From a checkpoint of a small transformer trained on Wikipedia.
Architecture: RMSNorm before each block, no biases in attention or MLP.
MLP neurons of a small language model. Each row is named by its layer, matrix (gate and up: input weights) and neuron, and shows model dimensions 112-239. Each number is 200 + 30 x the weight over its row's rms, rounded and kept within 0 to 999. A neuron's up and down rows have the sign that makes its largest values positive.
After each neuron's rows, "fires in" lists the words (lower case) most often at its 100 highest values on Wikipedia text that the model never trained on.

L8.gate899,185,227,179,208,222,213,173,215,221,201,204,230,151,240,225,180,259,159,193,209,183,197,148,188,143,205,172,211,236,267,225,176,228,213,148,188,229,196,174,187,163,185,215,221,216,212,190,172,178,213,145,209,183,201,197,153,229,169,160,216,215,228,248,266,236,184,233,246,234,170,182,187,252,197,255,155,200,160,180,132,213,195,179,227,215,203,228,196,211,178,213,167,203,237,182,179,180,225,201,176,258,185,133,218,165,220,218,289,207,237,217,245,195,242,215,201,190,180,207,170,240,238,215,174,239,156,232,149
L8.up899,230,161,187,180,170,173,173,187,197,221,196,151,132,208,213,220,232,150,229,206,171,164,258,180,192,210,175,206,133,194,189,178,180,218,143,169,222,200,220,226,220,181,210,224,217,285,229,164,243,195,193,191,195,184,176,215,187,202,233,179,208,217,225,207,194,201,197,235,232,206,189,207,199,160,207,142,199,188,180,220,127,188,189,206,205,170,222,215,193,213,167,206,182,216,186,197,223,169,167,207,207,187,163,225,201,145,170,286,178,215,140,197,203,246,176,208,135,206,227,187,141,199,245,190,185,195,167,197
fires in: "was", "served", "is", "worked", "played", "became"

L3.gate346,251,227,253,178,247,178,257,182,154,259,204,218,222,225,168,198,203,204,165,226,216,198,189,170,208,188,235,172,199,177,182,141,229,129,184,201,208,184,199,210,161,207,205,201,226,229,209,183,217,154,218,156,239,188,167,200,235,235,217,181,213,228,228,187,155,194,179,168,199,189,177,200,218,241,222,154,228,194,207,209,231,228,217,124,257,217,177,192,216,201,198,193,229,247,181,205,138,159,244,243,210,207,158,223,200,217,207,245,92,222,136,187,193,242,185,206,204,207,161,219,190,208,184,233,171,178,194,146
L3.up346,196,155,275,221,247,236,235,235,232,169,242,169,185,161,138,191,207,149,184,229,207,273,152,243,255,158,221,149,178,197,187,162,187,213,193,242,192,208,247,183,180,184,205,209,198,229,167,141,242,224,186,231,187,222,182,192,180,169,230,194,178,205,213,234,175,168,172,211,179,236,223,178,160,186,187,156,209,203,229,256,206,240,168,174,228,162,255,208,172,256,191,234,204,208,152,213,182,254,223,225,237,194,173,222,217,212,249,259,168,193,165,242,180,197,226,204,185,197,233,209,243,189,193,205,216,204,249,145
fires in: "development", "however", "developed", "love", "developing"

L3.gate898,198,188,189,263,159,182,208,205,182,215,125,187,213,209,159,221,196,247,177,197,216,200,214,169,186,221,174,219,225,245,168,214,208,207,204,201,203,188,228,150,200,128,200,235,181,217,177,224,245,247,221,244,256,161,107,185,221,181,171,221,216,201,171,228,150,218,204,192,260,201,247,202,189,202,173,172,195,169,199,261,216,219,159,138,181,188,204,199,189,232,219,190,249,229,202,193,215,245,218,222,218,182,194,182,187,200,134,179,198,165,275,218,148,175,213,172,200,175,210,188,249,190,251,215,289,208,214,228
L3.up898,202,245,194,168,142,212,151,160,198,219,202,209,214,228,188,175,177,204,193,226,237,168,203,171,258,231,180,149,191,174,193,196,258,225,190,206,256,187,285,235,172,280,175,202,237,223,196,201,231,157,194,236,117,214,221,221,226,185,232,212,237,195,280,214,201,184,218,215,179,191,173,183,171,208,190,195,196,183,212,212,213,228,167,260,165,156,184,201,209,193,170,135,206,200,165,185,189,210,207,199,188,214,210,241,199,147,174,231,204,247,231,170,201,260,206,202,167,197,240,198,209,168,176,171,220,265,177,222
fires in: "which", "where", "what"

L4.gate192,218,226,161,207,226,207,219,254,224,191,170,219,188,199,180,206,231,208,166,186,207,207,182,208,224,152,162,205,202,167,237,187,216,220,259,268,182,156,188,178,176,157,185,229,213,248,202,222,182,227,209,196,223,191,214,170,212,219,162,181,200,200,225,203,145,198,200,164,187,247,179,191,216,201,236,201,231,186,240,220,195,209,155,220,226,206,159,217,176,215,179,165,235,255,212,226,223,170,211,209,210,126,228,148,182,176,216,186,197,159,215,206,192,219,198,233,180,186,178,185,177,215,189,210,178,208,288,120
L4.up192,208,199,206,234,186,202,160,231,137,186,234,198,186,176,225,220,183,234,172,224,260,224,189,263,260,193,230,181,239,166,216,178,174,197,234,264,184,145,191,122,200,190,161,200,158,141,194,193,205,183,196,151,204,222,170,210,220,196,210,225,216,176,182,226,214,199,147,185,162,184,186,223,198,272,185,227,182,212,215,194,232,186,222,220,204,230,208,149,176,200,243,152,216,253,220,208,227,119,224,190,214,177,220,208,138,178,156,221,222,241,235,168,248,200,228,182,199,226,186,209,180,189,251,196,199,196,267,213
fires in: "family", "university", "civic", "painting", "families"

L3.gate432,186,194,276,197,198,240,125,204,200,199,247,165,207,201,170,183,154,202,207,246,155,179,232,143,232,200,178,199,231,241,174,176,196,171,251,166,195,177,210,200,207,217,211,184,190,150,194,144,190,178,174,211,168,185,216,186,227,223,206,210,177,197,163,249,240,251,250,140,187,210,186,174,211,236,154,188,240,124,244,226,201,156,237,169,156,266,229,200,191,190,224,157,248,228,226,196,190,165,189,155,203,246,213,160,211,180,230,204,229,232,222,215,200,258,229,213,187,214,198,205,226,190,166,184,213,190,214,239
L3.up432,183,228,217,152,183,210,206,256,213,197,232,178,203,186,209,150,191,222,195,179,172,204,172,113,209,147,203,253,206,196,181,187,215,166,222,216,199,210,153,179,191,190,229,204,223,164,189,239,218,202,183,223,194,183,197,194,226,207,235,185,140,234,235,227,208,260,268,203,171,203,272,221,216,213,160,253,248,155,224,224,183,174,191,205,191,231,226,153,213,118,195,157,234,233,228,172,234,152,175,181,173,213,209,165,202,225,203,197,190,229,148,226,226,234,202,234,164,189,204,194,222,196,193,191,234,222,183,182
fires in: "been", "began", "held", "begun", "housing", "beginning"

L3.gate793,206,231,226,216,223,203,196,152,196,213,166,123,226,230,167,204,190,138,197,192,183,209,147,202,218,212,139,208,210,210,194,199,169,233,228,175,149,172,178,186,197,168,129,206,211,201,201,219,263,192,194,188,196,210,121,175,245,224,174,219,157,174,267,197,184,259,97,208,179,241,143,185,125,184,173,184,152,188,224,189,199,188,228,187,189,140,182,197,158,188,194,206,206,240,218,171,191,173,231,181,228,220,219,184,196,177,242,233,172,183,192,227,225,190,181,159,234,228,198,213,246,180,189,221,219,196,156,236
L3.up793,167,218,207,198,174,207,232,157,195,220,186,240,208,252,214,201,135,187,211,236,241,198,201,132,159,261,213,171,176,230,152,176,192,213,163,174,163,219,186,170,214,171,180,233,202,195,231,218,173,234,180,210,163,257,241,194,189,157,284,223,144,126,216,208,160,193,163,242,223,182,180,191,196,228,189,267,197,195,186,156,185,239,133,184,196,232,244,251,196,186,207,201,188,196,215,205,245,219,219,183,205,254,255,202,202,189,230,181,208,198,198,223,228,163,217,177,188,154,219,202,147,162,167,209,180,164,131,214
fires in: "stadium", "western", "modern", "northern", "eastern", "richard"

L9.gate1256,212,214,195,193,168,204,225,174,244,251,208,215,244,197,188,183,206,223,199,184,168,163,208,167,184,222,183,222,172,208,253,186,243,172,221,194,186,201,216,222,173,212,123,269,234,205,121,236,235,243,214,131,220,219,231,175,221,229,187,192,213,135,235,200,277,141,181,172,183,197,213,207,225,222,156,198,152,163,223,256,168,194,209,170,170,167,209,210,154,153,230,198,203,194,172,229,236,189,160,238,223,175,203,226,210,223,154,177,259,218,210,190,189,219,183,205,250,187,228,195,175,208,170,243,180,205,188,183
L9.up1256,197,232,262,178,133,175,226,238,160,209,208,214,188,202,211,175,196,222,149,190,201,153,260,232,237,188,241,160,255,164,213,188,259,194,163,173,235,236,232,265,200,166,183,201,181,150,238,184,147,213,209,166,234,140,210,181,200,192,254,174,196,218,175,212,230,192,217,154,171,208,174,195,254,157,197,192,213,233,251,161,171,178,253,172,220,214,211,196,242,163,174,169,167,242,147,217,142,217,146,275,202,207,187,227,190,152,195,194,225,234,200,186,145,162,176,154,255,160,217,131,247,181,203,233,160,206,193,215
fires in: "it", "such", "that", "her", "his"

L5.gate1227,187,235,191,189,190,185,145,120,172,225,228,128,182,199,234,199,222,198,203,153,160,198,236,265,221,222,227,160,208,222,239,226,195,197,151,187,176,211,151,194,182,207,156,139,267,190,193,193,212,190,154,199,242,194,184,192,197,159,213,161,172,249,208,160,186,187,214,178,161,222,179,138,207,144,164,227,200,265,217,246,211,214,193,267,223,185,234,215,220,146,189,211,223,259,231,144,203,224,156,213,181,233,189,168,229,217,187,200,217,226,139,197,190,201,179,183,216,197,154,210,215,196,170,218,218,220,184,208
L5.up1227,282,209,210,186,159,222,142,177,222,165,189,182,232,265,177,155,199,197,186,234,134,272,196,188,229,185,215,222,183,172,181,202,172,154,219,145,172,148,192,243,201,197,196,153,212,214,211,183,137,176,198,184,188,242,184,149,177,160,246,205,215,221,166,232,187,171,213,209,228,214,237,179,207,202,192,211,130,145,265,151,169,198,234,200,215,140,157,206,202,197,151,205,234,170,197,249,214,193,205,202,237,213,201,152,198,190,215,242,204,145,218,215,219,174,222,223,207,178,194,225,206,201,197,220,170,210,172,190
fires in: "would", "could", "can", "did", "will"

L8.gate681,221,244,184,217,198,238,275,218,98,208,227,193,267,169,228,202,164,211,223,153,199,209,214,173,163,232,210,173,173,218,234,209,163,192,201,199,231,228,183,242,240,191,250,184,218,167,132,218,205,205,183,245,195,206,207,225,289,156,189,200,223,186,239,211,212,145,189,180,227,161,222,191,235,260,206,164,184,189,230,200,256,157,251,255,214,207,209,183,218,227,225,167,209,143,228,209,235,217,173,196,179,210,222,171,227,189,175,166,188,156,210,212,225,218,180,240,233,179,138,168,216,169,187,211,208,198,263,198
L8.up681,230,231,200,172,204,182,163,220,201,198,153,239,192,210,203,178,183,207,140,196,256,212,237,216,271,140,176,207,170,236,191,191,218,145,186,207,214,201,199,138,166,198,247,237,208,149,165,233,218,164,177,201,161,158,203,247,175,153,239,235,236,191,195,204,178,196,235,206,252,178,220,204,215,236,211,229,219,186,214,200,205,210,177,208,169,218,182,207,191,199,182,186,281,193,215,178,199,270,220,240,223,192,198,242,175,176,182,207,186,166,214,173,190,199,153,159,255,224,216,162,216,152,189,205,136,187,146,189
fires in: "of", "in"

L5.gate346,215,179,241,224,216,188,231,231,147,188,204,187,172,215,204,96,205,242,193,200,212,168,198,190,225,206,189,197,176,161,180,154,233,191,138,219,179,188,220,242,192,203,213,225,189,162,234,190,179,163,257,170,213,196,159,175,223,210,195,181,190,264,218,224,167,130,201,208,279,175,214,249,236,140,145,188,229,173,184,181,239,213,170,193,206,188,179,160,171,278,217,179,214,197,201,162,187,227,228,189,229,217,200,205,202,209,183,193,221,209,217,223,141,222,171,135,158,233,135,199,237,238,160,233,208,201,204,188
L5.up346,231,233,192,284,192,220,212,180,224,212,199,156,222,221,191,166,199,234,150,206,189,240,191,200,207,210,236,198,236,190,187,239,166,239,165,244,196,196,214,211,193,216,206,166,262,211,256,223,203,169,225,200,171,194,194,240,199,191,231,173,163,199,245,263,211,217,144,214,138,182,248,209,268,193,191,142,231,120,231,231,191,192,202,190,238,255,226,195,182,193,180,185,213,199,198,167,235,162,210,205,168,150,189,215,211,245,182,203,203,201,205,250,182,235,175,190,168,226,150,198,190,128,172,181,219,197,181,169
fires in: "between", "development", "would", "developed", "in", "debut"

L8.gate128,232,282,212,181,231,177,159,194,180,183,174,139,221,236,161,136,197,246,193,218,165,206,191,220,196,152,227,215,217,225,198,192,172,190,216,120,236,172,169,188,228,180,230,160,264,202,235,271,185,226,211,239,231,200,157,157,284,239,210,204,180,228,181,187,161,178,232,245,174,230,234,189,222,181,209,164,150,200,188,163,176,207,240,228,205,172,190,199,219,224,207,170,229,162,193,161,218,225,205,188,220,214,235,168,201,194,178,237,213,227,126,197,134,179,221,168,171,167,229,172,184,209,200,173,203,211,230,237
L8.up128,226,222,187,229,203,205,184,190,196,212,205,203,148,250,240,237,266,199,246,204,199,176,201,203,231,191,197,203,166,193,143,196,212,201,211,154,246,234,247,253,208,226,189,251,225,159,241,177,181,200,174,191,233,198,242,170,171,215,210,166,200,199,177,173,206,230,267,151,151,200,201,214,206,201,206,209,174,179,208,242,173,246,187,228,169,229,187,190,191,211,210,213,217,161,170,219,235,254,174,269,193,152,205,199,161,137,223,225,248,299,155,186,150,135,217,187,148,170,157,190,253,217,208,238,161,234,210,233
fires in: "was", "is", "would", "to"

L9.gate1194,168,250,195,240,186,237,219,189,213,211,182,91,144,202,155,205,203,168,215,234,236,178,223,200,221,168,180,159,194,205,246,198,242,177,116,145,221,210,178,207,218,186,177,154,235,203,177,211,175,228,213,201,181,127,172,169,214,204,181,191,152,222,210,203,233,193,220,221,231,139,218,208,234,168,237,243,136,173,186,193,144,175,167,264,176,229,192,219,154,199,145,208,240,208,173,212,236,202,198,202,229,223,201,192,250,183,212,150,252,256,185,223,173,164,177,198,192,170,205,206,176,168,215,249,220,195,181,186
L9.up1194,219,240,212,252,147,223,166,208,209,164,201,216,203,260,233,226,263,273,185,182,170,216,230,184,261,227,212,205,115,212,192,206,227,181,123,164,216,213,157,281,247,152,168,218,193,192,145,192,212,191,166,252,203,170,162,151,248,166,221,159,173,253,202,223,190,179,193,227,152,216,233,135,195,149,228,235,211,187,196,168,178,204,165,190,191,213,209,184,195,255,193,209,207,228,211,172,199,186,162,235,197,202,206,239,181,121,204,223,248,185,194,219,155,193,232,162,197,184,209,170,199,239,199,201,188,232,186,213
fires in: "to", "was", "would", "is"

L9.gate748,177,190,188,206,167,157,143,211,146,234,256,208,186,242,212,187,201,233,162,183,243,151,192,202,220,271,185,198,209,147,198,171,240,175,158,172,185,243,225,161,219,242,195,184,215,207,154,252,190,200,219,194,198,193,224,193,196,149,194,216,223,236,194,245,167,211,206,217,201,205,241,177,198,186,173,248,198,222,218,174,157,162,172,168,203,237,247,250,197,202,225,249,223,187,151,168,208,203,162,194,200,202,218,158,212,129,177,180,165,208,226,235,195,155,207,265,216,208,151,164,182,203,202,184,197,215,234,204
L9.up748,175,213,204,236,179,227,214,189,162,157,183,132,213,173,217,203,224,190,142,258,206,150,182,143,190,190,207,142,237,224,180,213,198,179,201,269,141,140,194,154,220,238,180,166,210,237,258,147,189,189,182,208,195,202,193,204,205,222,161,202,213,226,208,176,176,210,237,207,206,154,229,208,179,174,177,180,202,227,248,162,163,197,237,201,240,188,181,197,205,211,233,234,210,183,194,188,193,168,187,145,238,277,191,232,224,248,230,140,205,217,171,187,180,183,194,182,204,188,211,170,185,225,169,182,173,227,158,180
fires in: "as", "with", "asia", "railroad"

L8.gate309,208,225,165,172,208,188,213,156,235,179,216,217,244,270,226,151,180,161,172,248,249,201,210,190,213,211,235,245,207,182,132,159,221,226,182,193,232,222,119,210,177,202,245,190,204,203,183,207,196,225,180,162,195,147,138,224,255,232,178,276,198,197,216,180,226,228,190,210,213,148,142,186,166,209,176,206,191,218,214,165,162,208,229,112,159,183,146,223,191,140,164,162,185,208,229,221,279,215,174,243,220,228,217,210,155,172,222,229,197,229,173,256,149,205,130,207,225,181,263,212,235,164,222,246,172,150,197,245
L8.up309,222,225,231,176,157,191,186,230,186,225,228,189,249,181,203,193,247,201,148,227,184,247,206,223,264,234,242,195,220,187,209,224,196,198,247,208,243,203,162,177,162,192,193,232,221,220,193,229,227,149,114,212,189,230,153,203,159,210,195,184,212,177,190,246,201,185,169,231,219,170,179,217,231,184,199,217,272,198,163,114,203,272,252,215,158,175,194,177,150,182,184,236,211,179,175,186,180,203,176,145,207,240,181,190,205,146,251,154,215,195,264,239,169,181,242,141,203,202,204,211,162,180,259,219,160,182,183,186
fires in: "and", "finished", "before", "as"

L4.gate1331,188,175,163,231,168,185,199,246,210,225,197,156,218,206,207,202,176,249,215,197,221,115,195,152,161,215,248,214,146,197,205,188,201,164,229,185,178,236,150,198,229,163,215,232,166,198,285,220,240,233,228,186,184,195,217,170,167,199,226,205,164,182,227,157,162,173,214,197,225,167,222,129,213,204,203,150,230,138,167,218,223,222,238,207,159,160,228,217,202,226,230,237,189,202,144,175,190,215,194,218,201,152,206,225,219,220,246,174,249,176,174,195,276,180,222,248,216,230,174,204,231,198,190,205,184,211,216,128
L4.up1331,190,210,241,172,230,165,232,228,200,229,204,201,168,212,190,187,204,200,172,201,189,162,199,239,196,208,204,209,216,205,191,175,139,197,162,203,223,196,180,222,195,248,156,205,177,243,200,183,225,213,155,228,202,184,183,156,219,204,196,202,192,203,271,122,180,228,191,153,169,157,180,237,174,191,206,144,215,234,183,186,224,176,199,184,229,222,174,210,225,154,172,183,188,177,204,222,170,252,176,247,210,137,202,178,224,185,146,154,201,214,218,217,196,135,220,184,204,172,140,222,178,232,196,189,182,229,227,189
fires in: "law", "awards", "local", "own", "lawrence", "owned"

L8.gate583,199,197,234,239,186,151,226,187,184,197,180,171,144,222,245,195,173,174,255,167,217,206,250,222,212,233,206,243,224,236,249,199,168,183,196,157,139,175,197,197,276,203,217,211,226,236,184,194,228,220,215,179,169,228,164,173,229,253,205,208,166,196,218,211,178,183,183,245,192,226,193,233,197,220,183,209,203,229,178,205,160,214,250,218,179,166,122,204,222,182,157,187,209,233,188,219,175,194,165,225,182,183,200,206,191,211,197,191,162,250,207,222,203,218,192,243,217,206,204,138,126,247,113,215,195,178,165,205
L8.up583,133,251,188,150,218,207,248,235,181,173,242,240,238,248,203,231,177,218,184,167,146,161,193,206,164,258,177,276,212,211,185,241,182,177,196,172,182,212,183,184,233,223,210,229,220,191,221,132,259,224,163,263,202,189,191,160,142,203,229,191,164,171,225,256,215,213,189,172,179,189,203,180,180,250,169,214,169,189,187,187,150,169,218,185,187,171,180,200,192,178,184,233,237,211,179,199,174,239,203,180,129,230,171,202,243,214,217,133,197,221,230,169,188,213,183,185,226,150,212,172,202,149,174,190,134,218,246,222
fires in: "a", "the", "as", "to", "and", "into"

L4.gate1239,148,231,187,172,155,175,236,189,202,184,247,227,157,196,204,198,227,221,182,193,166,161,185,192,249,201,202,208,178,171,214,223,185,153,195,208,148,170,193,224,213,174,189,175,183,237,237,213,148,138,220,239,221,173,174,178,197,223,157,221,159,165,223,175,209,201,185,181,225,202,201,215,239,208,187,187,187,219,223,217,200,232,178,224,205,203,172,216,175,187,234,154,228,185,157,227,205,133,168,246,218,187,232,224,227,229,155,161,213,218,260,182,242,210,170,213,272,223,187,183,158,134,193,244,187,197,272,217
L4.up1239,198,172,218,228,215,183,225,195,210,185,147,239,161,181,191,196,185,215,151,136,152,235,220,130,208,209,148,212,254,195,235,222,231,213,186,242,206,153,221,203,219,157,183,144,205,225,204,192,188,178,213,210,204,134,189,220,195,188,178,219,202,244,191,180,222,220,238,195,183,159,238,185,228,241,204,212,171,185,225,178,184,184,245,229,215,217,281,148,195,152,202,295,137,137,197,210,173,234,218,202,202,213,163,230,213,198,219,192,262,172,186,232,163,221,180,158,220,178,209,223,199,226,224,200,167,200,151,196
fires in: "her", "his", "that", "my"

L5.gate974,200,215,189,208,233,211,214,229,164,231,249,68,236,237,210,171,204,172,196,201,245,223,221,196,145,182,217,183,259,181,224,125,218,244,198,165,216,162,221,215,186,187,224,244,269,193,250,221,219,240,231,205,143,161,197,190,165,182,264,196,196,163,178,171,244,149,208,158,188,257,193,178,177,199,238,199,174,201,220,248,238,214,198,232,165,233,221,204,223,176,194,207,190,189,195,171,167,183,222,181,191,192,213,241,203,208,220,155,212,196,195,187,216,159,214,157,219,155,184,210,181,204,192,231,188,165,153,176
L5.up974,192,183,159,182,223,213,177,266,231,229,223,121,163,213,125,186,140,146,262,189,215,189,209,230,241,204,172,279,261,137,202,180,200,175,236,183,208,227,237,257,225,205,183,223,247,211,170,239,199,212,197,202,193,175,216,183,212,229,203,210,204,236,219,182,165,169,224,150,152,228,188,206,172,218,189,167,239,221,194,226,230,268,195,213,183,236,164,180,248,181,201,205,222,250,244,210,190,151,190,130,210,201,181,210,263,164,213,184,182,223,192,214,193,157,211,128,235,163,158,246,198,251,217,193,230,182,166,213
fires in: "are", "area", "own", "occurs", "owned", "falls"

L9.gate233,179,206,195,196,186,183,166,257,184,199,238,169,192,195,225,159,240,224,216,178,168,191,203,183,205,134,192,159,227,182,176,159,225,213,175,188,222,193,197,243,237,234,212,173,196,165,196,185,123,219,134,202,221,199,208,158,152,200,188,241,135,198,204,187,205,208,215,217,200,229,213,179,236,214,224,148,165,185,198,173,213,193,224,162,220,150,188,192,245,139,245,222,163,176,157,156,163,162,208,211,191,168,179,217,205,152,191,153,182,200,176,220,195,224,139,228,207,144,184,173,169,178,232,133,166,194,263,173
L9.up233,131,234,177,206,212,242,205,158,220,215,193,159,208,193,189,185,187,161,173,210,233,177,249,241,161,174,185,176,185,206,192,207,200,161,189,198,199,179,254,206,216,220,171,203,178,158,215,206,196,164,192,199,198,220,181,195,206,205,168,218,147,260,219,169,169,156,181,255,169,236,195,248,168,151,135,160,251,219,202,163,184,230,195,139,225,253,171,180,182,213,168,231,192,234,171,189,234,222,257,179,218,176,163,156,174,218,189,167,237,215,213,204,229,232,179,217,191,231,184,224,207,243,212,149,223,210,202,230
fires in: "as", "team"

L5.gate696,245,247,155,181,207,260,217,204,225,192,154,227,149,210,218,227,165,193,154,213,188,242,157,188,182,191,180,219,211,199,222,232,153,180,169,138,189,202,194,210,208,189,206,209,225,190,184,186,168,206,154,174,233,148,206,220,164,188,239,203,213,137,208,207,252,140,146,213,162,221,243,143,205,186,182,241,181,211,196,142,162,185,201,201,229,210,228,179,181,205,177,223,216,197,190,212,190,229,151,241,161,226,248,177,164,167,188,175,172,199,189,210,254,204,198,207,175,161,159,219,240,257,197,195,216,149,238,220
L5.up696,237,228,171,193,183,235,207,202,164,205,154,148,186,233,203,252,258,181,188,229,192,278,210,219,197,240,196,232,167,216,211,196,192,209,194,183,244,224,205,222,215,185,181,173,191,214,172,195,208,180,159,224,233,207,184,162,162,193,211,169,194,165,179,208,205,249,220,254,184,226,209,242,203,173,169,240,212,214,167,181,235,211,147,217,154,147,156,203,264,165,215,182,234,177,222,169,206,182,151,190,232,211,223,147,226,170,222,210,233,153,187,156,193,166,188,214,179,232,129,243,213,229,230,239,230,213,172,251
fires in: "to", "would", "could", "not", "can"

L8.gate62,214,212,200,231,155,166,210,200,160,193,208,200,184,206,199,258,193,203,214,185,208,173,181,193,173,194,253,232,245,188,221,204,226,199,227,233,192,206,219,210,208,169,219,209,165,124,202,180,246,258,189,225,160,214,184,254,256,205,259,152,160,164,196,191,199,163,160,192,228,228,198,178,202,223,198,143,154,237,161,217,129,144,252,263,199,178,233,221,196,184,230,170,209,253,241,144,233,182,188,173,242,260,206,183,249,228,161,212,111,157,210,186,203,181,194,251,226,226,181,160,230,164,172,147,209,193,226,190
L8.up62,159,225,251,163,159,203,245,234,238,224,250,215,122,298,200,199,197,229,158,207,200,192,193,205,256,126,210,172,214,201,249,226,209,177,183,209,203,148,215,220,203,208,134,146,192,212,230,174,191,239,221,180,121,196,179,179,220,176,202,242,183,187,177,218,197,239,199,175,215,230,201,212,156,273,189,228,234,220,220,172,196,194,192,150,178,205,256,217,194,237,244,201,206,193,219,259,215,219,182,197,206,253,201,183,209,228,200,169,185,157,245,228,199,204,181,173,215,153,265,226,140,159,212,203,224,249,222,230
fires in: "a", "of", "an", "the", "on", "first"

L3.gate1098,205,169,142,162,211,241,161,218,218,183,179,203,205,223,239,157,196,144,164,219,204,172,168,252,215,223,237,246,171,199,247,204,191,212,186,194,217,182,207,316,197,172,138,174,240,191,208,161,212,235,203,189,229,231,224,212,316,232,237,208,208,208,235,215,300,213,183,239,197,209,151,212,186,164,169,167,214,222,257,171,195,172,212,177,176,194,184,149,162,171,195,171,153,172,226,214,223,213,192,209,182,198,198,163,240,219,213,204,183,185,195,208,252,212,228,217,205,213,213,192,173,172,204,192,213,191,179,161
L3.up1098,186,214,206,170,193,252,202,195,255,175,187,260,179,178,195,180,152,172,249,218,172,231,202,234,152,239,231,241,217,205,203,206,208,199,161,237,178,199,197,243,172,217,197,163,204,213,185,215,196,179,223,201,193,196,251,217,216,227,193,223,202,190,232,193,236,155,179,187,172,182,214,205,231,215,197,171,263,265,156,213,161,168,226,171,190,205,250,230,172,177,159,219,176,240,194,238,191,228,214,223,133,229,186,187,220,185,176,189,227,162,147,214,219,194,216,177,218,183,204,255,169,192,210,196,210,217,143,214
fires in: "various", "western", "southern", "eastern", "size", "northern"

L8.gate747,173,220,191,283,194,191,163,182,163,175,223,209,204,221,206,246,215,232,152,213,155,194,154,154,161,239,137,177,216,163,187,119,230,232,230,176,246,170,240,238,170,193,187,230,210,226,175,215,189,167,206,221,213,219,155,242,236,223,194,157,206,239,197,241,247,186,230,253,196,141,235,248,175,252,227,196,203,223,190,192,220,179,230,208,200,155,193,170,154,212,215,152,115,148,224,192,197,214,213,159,214,236,159,269,150,232,170,184,207,193,153,230,166,215,187,155,227,167,180,153,226,218,174,244,199,231,148,216
L8.up747,112,199,181,237,258,189,190,216,176,149,222,161,182,220,147,196,194,172,220,175,207,201,201,165,143,195,217,205,202,199,249,198,165,239,194,188,226,205,261,158,261,214,168,212,216,172,211,244,178,230,173,227,162,224,180,226,215,263,211,206,220,173,197,225,282,227,242,170,192,203,255,196,233,236,242,194,193,219,221,205,131,208,218,190,219,202,167,251,179,178,220,169,203,138,222,208,158,202,226,263,183,233,224,226,195,192,177,157,184,204,182,169,184,239,134,169,234,198,217,204,207,251,194,216,120,211,185,157
fires in: "by", "and", "to", "the", "in", "among"

L4.gate101,214,209,220,201,199,194,198,194,147,208,202,200,227,212,153,162,244,166,181,222,176,174,194,171,160,175,205,154,209,231,235,196,161,174,184,209,179,192,148,205,206,161,199,293,244,183,172,174,198,178,173,201,214,183,191,183,257,202,220,225,173,197,208,242,162,193,235,168,220,263,212,197,170,158,201,179,233,125,227,196,171,148,223,199,205,239,237,192,212,208,218,97,248,238,191,201,160,176,171,259,156,173,239,232,218,182,195,210,155,189,210,206,147,232,195,238,256,136,172,197,188,193,214,229,223,196,136,181
L4.up101,206,202,176,243,179,181,185,205,236,214,193,226,174,182,181,194,217,184,239,227,147,232,177,193,187,139,195,164,189,195,238,212,183,213,200,150,210,147,184,216,249,239,187,243,195,254,194,220,233,197,172,202,177,173,197,196,258,183,202,144,186,264,197,179,188,227,208,145,249,225,200,189,200,213,204,154,232,156,224,255,198,187,220,202,195,182,199,197,206,231,188,141,207,193,226,209,172,209,153,224,170,186,200,186,173,167,180,261,179,209,216,235,228,216,234,174,197,177,182,189,198,166,208,184,282,197,181,213
fires in: "while", "between", "beginning", "begun", "children", "behind"

L8.gate186,200,214,182,266,197,208,224,223,268,202,212,189,232,217,217,195,197,219,228,217,160,232,168,198,217,174,189,191,248,191,201,181,214,194,216,235,205,211,191,177,170,162,210,228,173,264,265,249,203,138,223,214,170,219,243,237,263,235,218,154,189,175,214,269,185,261,227,218,261,152,218,240,186,259,195,181,201,172,229,164,219,170,168,240,228,181,236,226,186,212,217,217,193,204,195,225,145,186,235,163,202,228,200,208,173,238,181,216,216,204,183,200,161,181,165,189,238,179,228,246,229,208,230,160,204,169,174,243
L8.up186,206,191,209,187,227,233,269,172,263,233,233,176,239,202,173,233,210,202,170,251,184,191,193,182,183,204,181,155,233,191,188,190,208,153,226,229,249,214,180,165,221,239,143,176,180,247,211,188,199,161,177,217,181,202,184,211,204,219,203,248,228,203,245,244,202,222,220,211,185,120,163,220,208,218,203,187,199,172,223,148,233,203,192,200,221,244,191,195,192,140,254,218,203,198,186,265,191,166,190,174,181,173,138,166,233,178,170,196,244,202,180,194,156,199,237,192,197,205,238,212,196,206,199,187,213,233,191,214
fires in: "the", "in", "its", "of"